MLP neurons of a small language model. Each row is named by its layer, matrix (down: output weights) and neuron, and shows model dimensions 64-159. Each number is 128 + 24 x the weight over its row's rms, rounded and kept within 0 to 255. Numbers have three digits each. A neuron's up and down rows have the sign that makes its largest values positive.
A block is one neuron, or neurons of one layer that tend to fire together. Before each block is what it responds to, as a language model described it from the Wikipedia text at the highest values.

Opening quote before titles
L13.down0:147128129159113108103121078117124118169093114109142131082105110083084135129111146119156126099143122121082105112084145118111126095131169139143130112119092138133095139159175111136142116173119153153136173127142115167116128126137155147100087125107128148101141090124075139107087109129142135127
L13.down69:114155110104126166108139147120146113080106164152132111107106093113162158118149146128116115088135124174118152169146098135155145156133161129159144156137110126143156157137115121152142163112152137137115166176146120127144144093099157116112106093129126118136152143146135150109126113093120094123
L13.down479:127158144096116178111127140148148164148095114126145173081145115104106122116123106118111117143098111097148161171134141090131140104137157153151128143135161126105152138122130105131133091139129121124112128099126117137126170133127119140147155105111124079179128122142106124101131102114099158182
L13.down560:133165138163136131114097146112093161124124129146121098110132163094166154080108151105098101110135125081171123118093144157141099117131119158098126098094088116172142088137173110106106115129111195150126180127129105154084144120131132146114146113130157116148135095119128146129175114070150145131
L13.down582:139105128086132156138131105122118080145120177160104118132116114097148111175133115132175109137119120064107147099146143098137149153121129098144125163119139141116129132148127106156110100138155141165155118110142124168131113154106148063106155124087103174121152151098155172164116093176130113108
L13.down584:134142103142145098130130116128147149168108147120148145144137133131127103138144148101104114123072103111126094156094111133116166096104113138094168116138117134134118110085116155136127116139116152134123146107096167146149104101146064149099084161119096142117135119096160139166148141097140127195
L13.down589:094090147138120144115112149144118101119111127148157123129131145147136141114148137093128142129143088118116114130176083117129134141157117116093128102098108127137113085084140122110116119126128127139123105124127127108124137109105098100121143126089143131128120104148059130164109099122178146119
L13.down803:126106091127137089140108123116140122097071129172100120124142121147137161090096119107136145117069143117122155125115175146121113117096114150156166101116152081115095137139120123090111113164119116158106145118134143122124112159094150155113097132124100124109124100117088164127102135152147143156

Word stem before suffix
L16.down473:167136126091178139149165177103136130147110111114149118124146099140133125111123175158087112109109098112128160120093158163129178126160152157092151171143130112140111120118110135147160098118105149107135112127091125130142101143125141192148065134121110157077160176168118115081121179119131131137

Title-case word coming next
L16.down322:116107173109134138094144116110144106108135101134096114123130145151167136088100148085124078133145148120135134083122105118118112117143130122139102151124143135106166129127134147121126097092127181083142126136111129136098102102168124110148101111139132104118134111143095114155096089154075148157

Word before "as"
L10.down74:108101107123162083117141149165119118133136118085135092168150143137124087116133125159110118145109111112107094129154200128109143115176111106118127139137121120171107144128122140125124120133123101155155144141082157130154161156149127106106126134174108134145143130124084097123081125121143093113
L10.down177:100151158145116142128122112162124123135095117177101134104107087073095106108128179146123123157125080107138132114105138090101132161123178105112105116108130153139107184173115086175142103105139147147133107116093118143117143089122110149146159102105092133144166144129119118063085166122134132125
L10.down198:106119105116147159120120153072092128090129169124142139177117132098123120171109146132131149113086125099122130124132102150132173146115098115140175174156129146112130146144144144133154106133183115115101148126119144121123101120126121135163153127121134109125119186127108072126123137161104148105
L10.down250:103124187148091099148122129082169121159144081120142098094146086115095095088164166081135135100130137057134131122124127104126146083106124157127157148125127059155146138129118181135150138119115103120119131087112127132140160121108142117146095115157117138123179104136114153103149163122153095128
L10.down305:143145139076138173143179153118114097143147132146111068107115177129128088075121138151126122084165099150147138129132122108162106144128158190142110145128141218147125128118120144119098136121133137129126093122128161142139102117129154114140134090125162137136085195152111121151086158126138106084
L10.down313:137147144145113129148126134104157081143134122118166091137130134129143106150127129130116128150155130138090100103138137092128151119174132138114108140134100134117147070121105077119177125158121129181113130118129116104122117148125107138131150134151123091096152157160158125136092115080129167122
L10.down727:122095132131134153156108123159131163099110155071140137133098122105133075137137047158089136167109144127180121137109149080148113124093138108101181156135083148142122153139172129105128126130172145148157093111141127136110110135100108092166132159117137136146166128128085137127138143141100097175
L10.down817:127116129112141117150138100139132125122121147129114111153155146128132100154134141097144118105081091132134149154109138105118100128153084151129116164144168113098128136101135144122142158182133114106084163115132154142122144125124098115155099163147132151136101168122144143147133148143107124135

Mid-word pieces before suffixes
L13.down295:187175125136143103127131106111144118147182170157071083104108125130149143156102157164111176114132145120149107120124130143115069116140094131123131100114152133168150093165118124158154083138119185114159157104119109114154154139148155105110108150183092143149111158148172133114073080154152118106
L13.down310:193093111095146122163111130162178098150132101118118110124101116179117130116126158144123140150129125202111178113140144088103145178133121149128114157115159106104126141123135144119130156080082059104099122155114122141142139115127114097121108137148121114126144168171133110134106089134177102138
L13.down333:101131186126095130144126156142164171103151130116116118145163137129136146137140125147118138092116126124163163141117127160126102150150080136110104111138105116171083110157115192138134116160161164115136114079148116119138160100161120129211100155158144122104092086116083133086118138099127092154
L13.down358:122112087077119119117125143141145160155165144130098117117181140132133091181106113136119107116143145094121126146141142133149170140151112127129121118127077102174170121145167120112128145164145189126132114090147165126149129152167137126138126129122107110131112112157082122089099110069124112123
L13.down422:113124132133175108171121121165125086138120099105163161109165078114137124140157139119137136126137173107144146102118119163152138110134126116150102116155155084122154107114110091098144147113117119159149148146122157102132169091133131098139120114152146135096209126116157127139128143133142128144
L13.down449:111159138096085136143091114134150146163156125144114157104111129171088116116121095144102156124124132124114120123125121087148110098135154141122159127119120124108124117122112119123104111139101134152125076136106133104112156115115160135120153166166126166074152130089130100138146105116112104139
L13.down649:131090135114133135082121149127127149125128123075100113149133108131105143187104128156152168126138124190097085135156158119110116099142133126096109139152154073112107137102162103118133144135111161105148130122109106087158100091096123136142141127169104096130142126154107134101114145134077119172
L13.down792:177114097170122097143161107140100127130157138102154141180124113138149135172130110142138121121117134130170139112172118158146145132138097121104111147107120130119092083099104110091097121141163056137096146118109144158104119115121158126146129134142080155144130123108134114113110142134129128106

Article before institution names
L13.down82:123119142141130128051159141103172171148132108140083129098125136112145136148106140135078122168070133075124127125137167139165134127130119134100138133145145111111121153163144128118133083150143230066119151144122125149122141153127105170123109141103152105105124107127109123091097081136090118123
L13.down263:140166107095149105113126138127140078067109142122123140141119109170135159090081137172120105177154072108110154144119156098129179130131135116122099106147120144139163165114136154159127129106152208174138154167100139092115160116139126099128137131112125154131157116157088154130127137134151166132
L13.down331:118130091110152107130152098099111146167157141074138086150107152129176159123138159163099125132164122176164080139136070120106181102117127155095108155123131114149117122123096138094135094130130095115139087092112137117113168118145115124115128132123126104146182113135097147105132142142148080094
L13.down376:121134139113122062138119127132126147110116127102128150116139145118158150142155133124120100147137099141056050122110169134093070127136160135101124133093087143088102147127149147120124116139081118177129152146120156145111124146089150098117160159098130124155101126182084161102126115131145110122
L13.down608:142166141112153114122119177137142114149104133150127142111151110145109054170122083129137091134170136148107165168110115139138164150135102142150114123117083121135131126090155085130122080164140102156092180114118116103156104102145098141127143131132160147138122110144173132091126133078127151131
L13.down612:115154086121151128092087109106140166145116107151096129120135121131133088129111162173116103118103094128133106150129088157129110147131154128183135080141134152101082157106126187103142095128142075154163151144074108113123097128084106158101140138152108155144107148106096135129109141095113134127
L13.down703:113133120171164180116139084129155121099066101134173112118189154119113118100120116086070092146125146095108123088130174170098157106124111151114116145116152161117142138147108160154151145133127147125135129116129125156156120145133113103170123130136164174102154100105098135118112113110154143138
L13.down812:135151150135171192127115118143127155118130110146097143122142158156160122167136117137181148151116110088127108135132112131123077168131149130187137140119115190135119123167130148084182116132140142129093125147129155082138152159123149126163145116113132152147122197148096100168083094118120129115

Before institution or event names
L16.down317:146141134117137088131133122095172126149174127141154107144100147088145157148161141110178089126151089129109091134130110122099141152130175099128113109129148157124146151119148171150121159095145191107095125126106108088136144141113160100103148177085121125142103096134175140122147145124127144141